Weights of a small transformer language model.
Architecture: rotary positions, no biases in attention or MLP, untied embeddings.
Training: a variant of Muon for these matrices, 903M tokens, 6887 steps.
MLP neurons of a small language model. Each row is named by its layer, matrix (gate and up: input weights) and neuron, and shows model dimensions 0-159. Each number is 500 + 25 x the weight over its row's rms, rounded and kept within 0 to 999. Numbers have three digits each. A neuron's up and down rows have the sign that makes its largest values positive.
A block is one neuron, or neurons of one layer that tend to fire together. Before each block is what it responds to, as a language model described it from the Wikipedia text at the highest values.

Academic study/work nouns. Nouns naming scholarly or organized activity, chiefly study, studies, course, research, project, in biographies and journal descriptions, plus scattered verbs like focused, helped.
L2.gate616:518499522469514553477502480502485508472539498555472493495497478492475536519486509466524493488524514531505538517481450452522531510502497441489510489518498470501497477521507528457508480497505486534556479494490500489481510530461510512511528539483504500501482493497493458519481546485493513471494458506443494472556538480471509495543509518507474500497513464494491533511448472485476484472509489478468494497459489497537485500501511486516500469512487501490504502471491535464494526492546493
L2.up616:472507518452492495511506489521514513491537531470514526512463510495491520504495498495544540547456502462544483535467476522477475489519511503458507503517530504515483486473497481474489513492502498469503438489517501488477506506488508480493507540502475525519496492472457513471476524526517469526492510488454495504490542505514475464536468513515518507485454492475491512501503502501500496474468495507506481551477485497517491454498490482486483482503519503459544493510513517496534465516520504
L2.gate763:526470509484513493512537498514483557573505474521501519506525512512423568511490540464507500515494469490491513556483491497531523502513496475524490489517530458472498462496515478540534443498497486506520494508516455506537481487513449561463511520571447540528473497494449466480541519508539496512593466493551535511473525507516485494479485519560505474498537502508498524533515487537465488497482519450497458506510507501494521481529489508505450509538457524504527441459499537506456482490509516
L2.up763:528459481513468537514560549495478530499495487544482478482478479510458509486486492465551511521528511503516482511457519538470538487497481526466512489503561451498546500510515508484548531531499505464502535493489501514493538469577464510528504474514501484500474462500485549558534543487519486465489483457473507517518537526504461488505486490509507489514473550487497489525453526487507508502457485463464503469543489517549476499513517499522517530546468480486498474469485535505481470462526476

Word-completing suffixes. Final subword pieces that complete a multi-token word, often in names, titles or headings, such as -al in Environmental, -ry in chemistry, -ology.
L5.gate228:500510486506540506525525518522518466466529473500484471496465514511479468479483458489481496469518500506523563474493472483528463481498511494512491495498484477483493525481536554484484470485453471472496546458519544509504481500546511510534503492516532480475524539460446503527468501550510477518507479526502505497577532476539493525534484507534485492499482464499518513496501467493495483538526543514518504477500475532493479461503558478526526467528521541458493483499519532437492507451528518
L5.up228:513517529513492479477504513507507502477498480488499522506496540483520473509519475464493508515533529557498536485528496479446501489543503534559506504492501497485507524441514527514431500490475481525494502458521529504508488512534498520534541522461498472544524468471487544506487525520497518509517493538489497513495485506504513481482526507468529555462499428491526500508501501510443492519472534491553517526510515498504507543499498498494497487485497508475533484514501522506455482472486495
L5.gate586:492576489499474502514503532481543471524512504443510523502534490558488481467504475468505500481447494494494513451492503499499525528537532507544487469502502492460497494522485482481476509473535523522494530476522537471534479511478550495550444465517494503497538507507496499500464484500508487457489497481470441460517503512495450523489524519486451525510501481502474507526450524471554521475522477486536489515485494495476540518565568486475488474479505488514482473490502550498488498487515528
L5.up586:500506480494455509499544474500502476496490512498495480499517488560481529518522459446503490499476502521493497485510496519489487527499490492531461537524524521477453494479478497514515503463517492541484511501515493507499492535540518490522521494522450509517513532480475525524529478509494502454554443484495468489429480551475451475490529483521489510533451479492495492489522476470524467507469533483525491472493467527476560513527538472466500494508516540464500465470511489517521513490499513
L5.gate662:505523482485539510481525507491474539453541492464469496509439450513489491468498468494481490529520524490531495500505535469497485502495474540526506511510501485486468502454445513481506505507498506503456472488482521533498480532534483526531500510484501505491526490515496517506479503497510459442546507497460487496516505436519516465494457522513533480481551504450513488523487485491521510468477533498499529488503515469502535454501513469481482522500548537495459517477473479413462481519486506
L5.up662:513524490503517453548491516508480567463538563481499502487485455483485487487498477489546532505508496514500500534475521523517458508506500497499484525502473456522519453505534464522489502528519515552482488481507514512475488489494515500532524503485517528505560479519534465489516512493480452478521472514479476488490505476512502497497490525484486527495529476500531467495512499523515555471478526477458498506489493489479496518543503493443486469506460542508497505513487496458513522494508543
L5.gate819:491503441502475453470448510515473504502451484484500499473501509529523508510515476479554505488465496547536458496474523478510508512532517540561516508499482465507512500528504478534508477498476507499486511518520472530478467498503513477490501519496484511458488470510524514458480540534493514511512481535532448517498459479497503476480555466545497446490499504473475519494504485486511492465513501520502477491546517492501537548508477491477518501521510495503438485519466456509484522509488477
L5.up819:484472513534482502546523496492514502501471463504511489496513524482491502504528535497489512449516484485487494500524499477521452453485512513490458519469461507504514429482485460533500492475499489544461485512511497512489484528479514536465499472469437491490491532555477484520514454543489529502492528509461506467484493458498506468498482530497531537509512508480505518455502472483511506450526485483484519520496482478434501463498503489531533502478490524489498462465470500500478500465529492

Person-role word endings. Final word-pieces that complete nouns for kin, titles or roles, such as great-granddaught-er, vice-preside-nt, co-direct-or, Midfield-er, plus some other word-final pieces.
L5.gate387:501479520488550475475447516552473530459513466502514481513508470524545502478549543526471495499488473494486499488495506502483464507493451540512548461519545506479529528510472480495535511508484476503534507478495483508501504520531491512525517487500512475487478510494502511486503511545521490480463485513544496504528484467522500529502498469502505466523468541517555518495515483549493473521491530541463523494527529543488542460523489510507517517524501542504509469458560518506499448493506499
L5.up387:482476524489498486498465481513528495499479485495506483486503511488487518473539493537480525548470486526468481547536502515497496525493495529560500434512506471528495524507516490494524476482486484543511475512454485525491499463500471520503517465489485519484516452512497458498506512533534510512528451483477487482514501491487518474505485466516526481502532495470521532475485434486541502499487469533506546497489485510491494507479472505467484510465511537506508439500512472481491478496473506
L5.gate624:499505500435563508451506513480460486500489454500480464513501508520507497504511508496536513479488479503476504545500500514509510505512478503545520485513526503544530509507492496471538551484493458529446488504494497448549505529507507471533497457505545481529476536500482496478521486502444498481485517478460489513489469492505486463516463472548520507497542506509459489542485513483453514486487520518478506506510555486525525471491474503536554557461492488522500492462499521536507494443532541
L5.up624:479504539532465484480485508503498532479530490553556442478475514502530467492550512541505484497516530507493502502466475547497525511470515499504526516516532464521517526508438456511550509478532511463523522487484482506528479501492492495553503482537480512518483485505491491528521477565537504481527462554510526489501526471517471515490522448444526503473504521468502486449512476484501490512537528500522518486505486519516471463517505501535492501516520509479498515435503542461493516535517502
L5.gate744:487479505543557514529466517479520513494483523512530470548482497528539516479472550531471487519457489483478539532504492499514485571421511466529470477514502446512518526503513464435517484528540478491501493516470516491540521472511476445510486457522501473493515469497499478471495485551480514494511468483479498481529494487499475526494479487485481523458486500442482558503478523535489452525452514530485475480485530460532528501504474530513491516502514496517511487497476471499492510514515488
L5.up744:518477506505513465466469487511522490546522510507525507501541515484489496514481488559482492509534491507520527477528496520513490543492508512468450469534516461536494528513472506490533498502519526499480516472466537456449535475514507482526494474478526504502540504471504494464493546475538505499509476446501484478503451540480472500542516519515454495537523556476527498579520540493499521541460520490503504539527528535504449527497446468509526498501512502496501546477469548498515515478487550
L5.gate791:497497513493475524548487522502504491491474487451496466537497495506515525436515475508512505533462474558539512498501505526461499535502511471542538488466450424539543543465508517502495509476495496533479544490495511496507515503471484444553531497493456485491507517509463513480472499505487450472506491519518519507473495502515500491498482522537501558488472505493479512515512480500490438514517516529490495461519505420506532492484492481500476493492495500491521499490494506485516470503556485
L5.up791:491515461471496499562500522512507520477522496512487529544478493471519454496475494486537528524489488475482478526482480525516500503491469542534517476559479519512516511458549519510522530490523487448489496477500514481493525546467455484523529496510483491559492475480453501516530508524465492484501517538480516477491483491500460504505491512521527505518526498505494515464511535522504461491496498504540491460529484560502444500527507555491477493469486493526505503462451486531511499479539502

Year first digit. The first digit (2 or 1) of a four-digit year, especially closing dates in ranges and infobox lists, as in 2018–2019, May 2010, 1976.
L10.gate139:517523436510510507496444481514465504496462507541482504491507486479523520532458466517512526453540510514486560557479516473469498535484441537473459485510472504473502543450465544481518497506519528523531505523530525529466514554509497549527500496512478462523509507497514498551493473500469487485519498522506479450479466534519481492500509491492500492537505556485502453479452483490509523520494534505500510487500495498481485502509491485504485508490490506513514513497531509507435484458527534
L10.up139:499511493493495457509511515511521472456480550509452504505495455459522463481476499501484497488519487512501473480535487498498501500480523462514502546499547486554526506491453481494501492531518429576484507481467458464506519497540492453511499503463478490484468491518495526502476448479494527510485503502479513506484503448503488475552486517478468497497482487495465498528499514518495477511463487518509476485499500497538536468505516484535517446504484467467486491501490467497510502476454488
L10.gate172:517486490476486538496482460474527484471487451501508491490493509502470536471469523503469529474501504538523535520499520500511490528549491488462494498504449524488522467498457559469557510495486484520493517499524480478489453490470499474528471500505511496502442486451534511538513467534491517507503519498497509491506478486546482473471501541487484454513485478445492496490448490486484510506522502543481495496525514486518514514448484458507517502505513472495463498479459473459512487485484541
L10.up172:547500447510464546529536486525513423472475468514512512550438474490495541490472473493478504492501540440463490521516498511505503490493468495457470479499508524506540553511523510526534513531483455536505533478495491500494455514504502482532484514508444485508495512506533503503507486497498493456494482497500533519476499461524498473506468519513472449510506520492483470514527525512459524471486510544461486483522503497500485508482479490475505491482495541541485553497473483522507502484468518
L10.gate272:496489507502515537519492479468532527493484485512532514523451441468540530463508506500515471481490495517517485524563475544478481545476495499540513455510479464496501484474454521534452468545494444517492462508475493515496445496513489488521455490478491490527505514512543521504513494459498509507496497502495490486495510538518491501500466546498460459502535499520506495494496509494491508482440462509534468491525499467516507476523511493458533522510514508500487480501503467486495474499488488
L10.up272:537491507477517485468463501518497490518476473497515531504490496473522505505487522483526495540518470521496477512526500509475481526528459497519550485488508490483436509486520489524497488472504526545534493528486487513529530525513512520502454507502497499550503518512491442503529473521506519491474458467501524533509493497483487504491513538548473471513494520499480481496546491530509504478517527523584504481487449510505488478478490481513507513477522514499501493485551501490474488527492484
L10.gate299:501525484487470495511487477482498481443493469509523438498502529489479492490466511484475475470485503466478514473509484573508471461515475515485481496514508538431470508499479540492491489546509503455539545518502499513536479543512451529488463496556484509498500516483513505477531512485496510498467508520523543509480503484483480502486512509471524521509501508524478478479494483537467517490477532497532499518493529515496482489493496483480497533492516505474553510511466487517490508512493489
L10.up299:506547458495475551486485530492508486509413480489499533473545485526510533480507541533481519474507539501479491519475516487467487546531517530478434504519469505521503530453506482497516483505461516512505552504478491421490467516492509517492458491494473491526483456528477505562506522476489516515492487490502509513479505460495534480484472488472465509467505494488502461479479534480491537512455535490467521514504494482539547514489499477462457488531504514524461485485497488481444514520501501
L10.gate356:483523531503495492506500545480463485467478520551518535497508501483518473503492471496467483503492451537461522472492537517510504479496477464509510506498511491500535512526499496512458472486510515549511479481518494474487505538443517523466501498481486499506504491431536548503491486508544558491501480503528493489484476554491461440514455517519472474472523541478489465515501489496508488486502524524537485490500501490519518520513485463563514472511480474505505488507510452512493468508495503
L10.up356:496473476475493491524490512462547507491511527533524499496531513436508558517476485460481475476498533482532467499496514505488462495464498515478497500479536521515514497487423477509534515531472525470493481488528489504531513500520540492488490535506484460533496492510522515585474446514495541557493500491523482512470530486490506511514504525451511520510506503452470489519470554499513503518457461519512500535513527467498502481509511470470475500475522457489529517546518504502501440518503524
L10.gate524:534492514546486541472512497493488481519490516524492495482504471521505498499555541513505480557530497526487487508496506533524480498518506471480509502445500490514527480565465497465517561529515484492516478536474504514492483505492470483538510536505496484521492509547518438479508463470503521496473497499530569512495484469520520533549483504492491527542544535476471505501477507509510513501484477443492484516506507509518535442456500541520537500532505466526508496515456522488497483477521513
L10.up524:464504497494502514456445540511478444515494481551448487471487517490441512469573477487435474491528487480481505483503520471503486492463540489483527516461517503461514476498523483487472503452502499428441505501527497472488522489512498477511489485490494472472516512485463494437510484551511461487507460528474512508549485538484497455543507491485537505482514503482479476525508507524495512512560526462491512508488513453515512495528533511524532488493525490463505513498477558495491445492476505
L10.gate695:485460479500520516529534483533478487487516499473529512425524520503483498522515489483440489529498490487500460498532464513512435539473434439506508499458490509487543534468497525530488509495512537464503510511501515457511515523480463573521476490527499521467504503440506503460542519476528506544482482474503506524469507540500488502465492506451500462512533487508458491521515531505519510487489485497495480539481519507505508475458512532513485497520474464510477466535511486488469478458481506
L10.up695:519503487494466504483492499487525480535485486472461511501489494476500486501465483519477548508531496488507492511510524477529513551487502513554504550500545528535485438465484499520473468499473471491512505455488523502457508491499463518520466527519529530569503548476529505484449532464476492493519478492495469540523481492537498490526495494496536488484519512508512525459453524563524466534473455472510460478501492526538457502518499494471502578511502504500504525517495522484504485484531505
L10.gate877:488487509495490484495480554516508514505514490526483514467479473489456477516515481516459548486443523523475528508539508510533520504488496514505514536449492454538495506483513513477481481488538497510527511460471488513482530500513494504469498518550429494549497541504466512474495473493467522531529483533498492465507514522490460469538528501501509485505469483476489479494468506538470516486507473513494491496512490520456534499525484504494485502498466475514471507582500452515488484521516517
L10.up877:485472473444471495469545473484492503494460482511514523512528525510514508501482490473489540472469499488487497511513518429513531493486488497445517489521518462460532478443488512515518520548480493514564447490520532513494540500555498504493506506516420538496482501482499475550466510503493481454534488501499516519504572484503482485511467516511496473497499483490497491466486515531481504561507550535493459513477513473543517500530483470489494522489490514503470530480527499483519458502493557

Occupation descriptor modifiers. Tokens that modify or build a person's role noun in bios and name lists, e.g. golf(er), ice hockey (player), social work(er), Dutch football.
L10.gate48:492526483487546477492531523483445462494545474517475517511495497477525521487543513489541473470545483493505478507478505553495484513471492522530494496469517468486474496510448548424472540468534481511483503511474495443530511522478502510504494504477514474473490497456534582482477504493498482514502497489500510500488503531529512510495516517515450461515477467538558494553479509492541522509519490525495503497496512462516540468499543491514490469485518487541572463510474519512482525482484491
L10.up48:523471512499522480494523494500547490505512510487478535529496488525502466518504544479530522511475538522500476497436531486523477514499446512492510505457513524462521494556520498489495500517488489490482516486486465486509472499460499521447485535428518496428555501518516536469463475511483486512551529459476513512496511530515481470512456510530467495510481488514526524498509501491492534527470483468499501512503524533473522502498466479516506528506512503491502467498486542489494477517542505
L10.gate149:546500503504526510531532493498502516494491497481457476552522498519479520487505528511480531502506516523514515510501521459540523519501520507520472539458475550488557519558503445519484447540488491525490514481494498492510517521473524489536500458459458462515450503513517468469515467496480464519467538513458531496489446518504466508494534486495486470495521508524524523482528488505507546510507498519482512507514499502502521496486500492544471483486536503541471486508487473498514520521506536
L10.up149:490497497544496482528459470493535521528515485513540500470460511541490533519508493484502518484496480483511475487464480450488450501539512546523495494511501505470500546493499475524504488547505533491484520524558480544509522529493518496465477498524501498514531500497522484513476459533462512508558513471482502461526532492549490490498504511504478542479471506510508502477567497529510478503503533500509520483539496497496485522542493496492490503565491477504510484498506491496461508531501507
L10.gate348:493504477476499518516488455544529456517499444475517487463476511482463503526489477490545484486465512486474540518481490482479464516474515554513497510508483515546500460515499488499510516501509481488480455528494505527498539491478497470518496541493514499528489426515510528477548494477450474510495476484505500481484534491492488491496486472506498500454501491460504510493525478489515507555571550446520479495497520520504494475481501495547460507527494490490515515503526541551488540495501515
L10.up348:514467485512523468580479541462474502525450506515520528509486492534479522475511522498447465525507504444525494493489495501516544476498488486495481493504509462506519456469460477486502482521529504473497505537546492483524546524517502477492492517509491492505454459537506496485521527522459487479502517486494518476505485499526548492505494494553507531482487525479518526471498498506492450488527471510513490494454469501522514480430514476515513501486516515488527487540511494525537501521524492
L10.gate565:491499484499509475524479535491543501498514525501468508501499503495484514476500553512501474481496459502505490486497520484464499494512511516498483492456502497517471483517483581483518504503503437506522511521519473468494490501498501494461437505511461470450514523488510488509515513467436480479484478529479518456505545556489492471494544557537460485509497544492482526511503500486529492525474482530505501513497490482512519501477530491566451473492492460507513468494472511508504557545473473
L10.up565:509481455504463499519475535486497499562520495521426558534510473517510502517523482469503513462486526503496485477488509511504486517499526587522483551462475524471503526501546493490517542473476470494501480566533496468512488498498493513490457514516541521477496483505497528496524480508454474483473528488475483468460497506528501528525531493498473472527482498497474483513476513482530487520480513517470509482541470513519516481449538529520540446529514500495469509491464482524515486475461468
L10.gate668:526528529500496489556546530488512482508495485484476498525497488504505504532505477514532525492485489511474427532476480469470466492496514568528506513458519485486468498513465503489482492501491477530507499481531502496526497510511526468535512518548465472482535477439592544491474501525485533506494529511513497513483481493524505536502542477514464533488485525481513515514487480487532511508481522471468472530473545521534495461537475478475476476487485506478523488487459504549440503476513481
L10.up668:516531468505503485526539482473482489508483480500478526488525503498500495514512510490546533547503513525492455490504503498547484527467482516528459474477524495501504512522530480555442482518468460494534479502458482473523505464478503470492500512497521519500495508500546524523512452485509484538497535457470476516478517533498491479486526500529502472491482460479505511534487432510530517461541505528457525512510500494468505514498502514499533477477495488471468545485455501542538514502451526
L10.gate700:496500466503512529517512498498491496467523463471461530475486530494497464450515540507495493515521453515536510504509478505455485480503462483474502524507497529478498489518452505493531479523490495522520518514508539503504513516483529471486524509488494496494480481508507508475527500515457565491518507467539442508505504485482500515512518497471497499519528522511496488528497508454467518495503530456465454532478478468525493493456527489485481507503563462517505522504454502518497522475517499
L10.up700:512525484515512518476494516487501477465527541507520563498491520503528530503514513488489506472519492490475530472457495536476524469503459487504502454511533453528527548458484470461495504497480491508479486522502489555529563488455530490478503489471499457494485464513552481480488507511549487497517519506476497514462512511539501495483468484523504461496481507520512526511543481470468525471529475499512515489471521449501513509468488509500460485496515504482538496505504476563464548540500542
L10.gate739:533482529468527546529520483516536487502485483510453508516456479533487479514502495513505476520536523514519499495464511499517561502479556516520522482512522438500493465559500513491499499503504451510520523498512462464497502473516514507525505496482511511499562487449481523494522474496471519489501542460498493497480462510533478486494493507531484462482493528483509496497496482458535554475498450439506525501488496518483499495497518478520442533501530505467507509513478503505518536515530498
L10.up739:500517497464465486515487481505473519531523457509507487486464501520500520518501500473505503517539496460467502493488486561533506505506502486492492476476501476477516501524493546478532490511470509517524492472503481547511482517498508438485490527483456492558506497466515480503478466538535489518480518505447475450427516511435494493550493499489477535488521508459536461485482477537489512497539505459470466508519527507483509501487486517518474510486497493505452567462486494508476557512486542
L10.gate896:504524513495544512532534541483473520522455464551498493539486532507507483463526452523534523539516506515479526512484488527518514523474469469474462515504489501455499477451488503509505493520479497496493488534501498497504529482549483453496521496547511467529426469446535494511501518475460491496503505550506524509524529477524490532517449525555534440489486493487477484498531501501489479473487510555526499485516548515519496468495513481510486479484505501469487535485528501518546466508492542
L10.up896:413535552463463500523512476502459564488488503478492486451480499504486490472505546520493502545449509545535496477510496508551463520494497527508502488499521504488518536535480527486473475508497490504493507480486514456463492491506471525514492533508451505501490517503556508518492527524474484492535490491491456507509445485493513457523532489528485499506522477488502530500480458436520462505487488478489512524484466514540530452532519513517522488478474512495491487465474473527516493510482439

Sports stats vocabulary. Sports terms in athlete biographies, infoboxes and results tables, such as goal, team, footballer, promotion, defender, Apps, and dashes or digits in score cells.
L2.gate293:469531503450488479479546488494499514513490512448521529506511482507536515511530485505506475447496474486515524514477507530514498481501490478494502506489494481473500534508507500540501524459520455487518469487530468491487467499496471524496499506516468503513481457493547486493549508532498475544508506529479530489479513473489500458465506486529510438518551475509488525512505450478481521523503480469519476513525523489542503498505500456467484465492507542458468516479517502468511505533475502
L2.up293:524474483486506463520506477531488451499475475514545447501496476510477496484502471485462474490541534504497519518487525482486455467463464530498498498505520540500464515475474487484511491467500553462515553486484483526533475532528487519501485522530533481504455490530520479543492496450484478482492496504511457545539492527480517521492485525509501486520469532462587526500524495517536485492467497531463503467474513496507492506448480526498492535481541455536474468464511502463474483477502497
L2.gate318:476480510554529478494528529494508482468530467496490477508500487527499506485519537490491468477534481511517512484468539465541455547484474490519514531501494512509499514509491513511472507477492523497514538496502496515495484515557488499441441463515545476500530530504504474478474475539480466510514495508484493505517524493538504504511536517515513501490510483468477507454509513497442503489472489478459499466515525532525522525522492519475503499506493500539478557437530507511511489515502497
L2.up318:470465432476472519502508497509523499485527513423484467553523488539517500463516500497504525525494502529505497481502518509496463519502511495533485504522490477498500502541489500482479535500502506478498531480516498521498460470562523533483510469478465488482476535537507504483528500476469484536460486477497510522530474528456534524514550528508472511531546500505476517519541489555522483507495460486537462517514513528481487514496468467503530507473531477494495509503520451547526506527504505

Field-of-study nouns. The final token of a noun naming a discipline or domain after degree in, studied or practiced, e.g. studies, engineering, law, also word endings like -ology or -ir.
L10.gate33:509510457507511518500530478492456493473529485488504529539462491504487497478518452469493462483500487532540525522529470469517496491465535534498501516536556502467460512527484520485510503475473479502533509481511493528482546475493490465475500506520508522529536461500472494483459501490525505498478498489511484492474518524506501542496503465494482532504478535484449431489499480487522495565517494502512517466469512509483493510508499479524515499518512515498526472523508480515484550463514543
L10.up33:502469495550522475506512501554518483487519510497499495483549499478488450471471491526505488502508502448498493494499526520517501499493455488534473495468507503543523487475467475506520467505513491464494531525493481498516528486540554517501514504481506478486530493498519517478478476486496494498506514458480509485482468554472532480530543512509519518492542508490513527494481498530568490507492507470469510504525506544495535504526530529529487513503458513464510490502508511467498520496501554
L10.gate90:491525496532476439534497500522527523483490516452482539459504488525475489497501526527508536440513513463538510463474485550497482500493510566519540459506516512490532523529506480503496516514501506506508473452517504507507518490509471489523502562499494515489489497531494526496464511549504463506513525484508505482499517508485466543531501488496501490518561457489487496526500507517502553534550532504529500525522548465509496457480559507488487490523480489491516523486463516495482542469474495
L10.up90:531525461533502533509484528503550508517539479464521424533475518480483526506497496538489497476529481500501523483500466502514524505500528485496493515494537476465478451486490513473516484492526484526519478513494525494516503502485522476536512515512533474511460432463514502480505550513543508514511499496480538506496524517522505526521478509488436565493537506492490505525516553469498541548456543498520536489528494529532511497510536499523541483566474478491507454541514516501470513530489500
L10.gate211:515500428490491457538470507477532479480491520502462504495513494515514542467468538480513512528514473501553473508474491490487561532488467509508474542437494489529480515453500512464463564517513500499502523487481482500485555523469503464457478546514486457483512527506474500477494510522525540540493472493487485476528500552505489493500500463461486545471514520463507492473503477502509495540479476505497499520508501505507510503518521474517522526516475498461499508474517551526512513518500504
L10.up211:488518500476529490491475470495494468468497473498519547469505514530543479515484474510488499469479521481521476477475467491511522510525514456473505487533532527481517553465504464516487438475520511546502494523513514488493525522511530451500545554484497501501534524546494522519500516510514503472514503486512503564491538520532486460490484492511506493509482428488476495523462513485529482522478512530494478481442536533473505490526504511531478476483477544531502515503504494502486497504514564
L10.gate407:547485482501471496462465493497487520474491500479477502516516476490508509468511490490509493484542473487516518521493468503525527493509522454515466509430493527501542524510492508491495531499493511445466517461514491522466526464477473464530519513522479491459474510499510516500520519535446536497511516492497523508466494521524484524504492474503519517505515500486464522525478505503527484521488513486488499505525525482476518446521524459484474489539508496506483511507491512531518499462440513
L10.up407:465500503493538520497483517477499483499441480531488509505476511510474534454472492480567458475530517483530539517502486478476490493495507485526454497517522493493567515476523471517507522496511484409532525538468533487516527498488488486489518531483496546523500508510493501510469537457495558503500459455542488542506498481450489526513490478522511467516501513459465529478489476511496516491518523501512500505480470479455459449498484479438531454471471503471495484461527547510492510495489502
L10.gate453:513483479445498533533473498508519469493472489527485491497506477499505514467501478482510473493531524487486511523481461527518517532476494493516481501534471516502510476487479512476491533520451530559497493502510504529499432489471477529470441516457564453552507481545447510474508524488495499498564485487477517484477515556493475531527487456500521478516514544503453498507478464545519481481469528535470460508537492492472505533500470502527498471499543510478490493493504486507527489493505492
L10.up453:475458509496467519478501476506488504488500483532510532517490513526548505511442496520554469479531471548516484520470477515514500461489490535485482454502543470540490447465535491507523515523504525499474475508530529500542508483518469488486493509487525505527471477505497522493521546530478495522483538488487464532503527491502500506546484501462482477491491486515511494486494525509440457476406508467490500468479482476503520512494480520506476518568486529495474490552501440541478516530464474
L10.gate628:553537508488517503500488495492494567482467532458520478506505496487503483476520482494526500485488518497512480526491512488523525478529465512516495530488537552512532541494539517536520507495499509518559463521525500535460527502466485502481527466491488519484538518527511479515525522445489489454512511487486482496470531517482489486527550450520469525471515495498498500499594548496480482460554490500487475449482484473468480477488528488506524533522452490547499524504508490465499510477538496
L10.up628:534554468498503485561510503495530558448529513487511509474495500454500447540531464488508500492490493519518482481518519523501500476478479574506488568514525498492483515482514485475527487518497506501504492479538497492519495469486468505556504486521464554468506518492478513494464507461494480475535533456506498509471513507547500517500459482510497560487487497518471508506512487491506480489490496501506525443509439470482474461520514509514496537504494514475483522474505512522493532520500476
L10.gate910:511537542504525478449493474502516512495529538493478532507482534504524486515503514539505523501504535470473502476498480473558504487477490476478483488488480453479516490456474461486490508475480508513529532485499463530520489494532505495500530506467468494542484500489516504489512500479489490505466554444474497489503493488463482540534478474508526489518507506480473516494508485537516518500537511490458467521480484469506500459526541493520430488500493509510481428501485520524521522456531463
L10.up910:526527501493488497520443500510465512519506518519516483466459508511523505542466492487521464501486501501525563501461495499496551535535490513476480504477527492530496565476478491501471493483510491502485456490471488502466502506531516504517472489494498477505591513482470502502544476500529512521467491496487496480507547553469525509512480512513499489501475488481440496488484497498461498510525513473486490491473519489513475462513514477525518476442550489481457483465503491514481497463494467
L10.gate936:479485486504454489482544530469509515463454499506527498492495468531511485466500473467500459446460509489496481456491509497518470468514499529523505504441499495449465510480503492457526469507497549454483518525472474466509492509507521481506540508532506525486571561522531494509516489497490477529531444472540489499478517507513520511473506521485495513546497482504471521499522529485542467514511490500444523501494521489490478474515528487481490511485494508485532507491505496507513509512510520
L10.up936:515515490479482515519511505494479530490495539513503502487497503526497467458506563541506496450523533485464500527517523505436545483520478473519451497453481525480486504500498536493474515488471574503507510510468518534542503537479524465513538492469488505528500424495493522493501499490540499498511477511481488507526519502486517518501428490501492534501504479455490481533460487502538548501488516501536516489443508527516497493480522490504485472530508543492480483475520506492476515531513556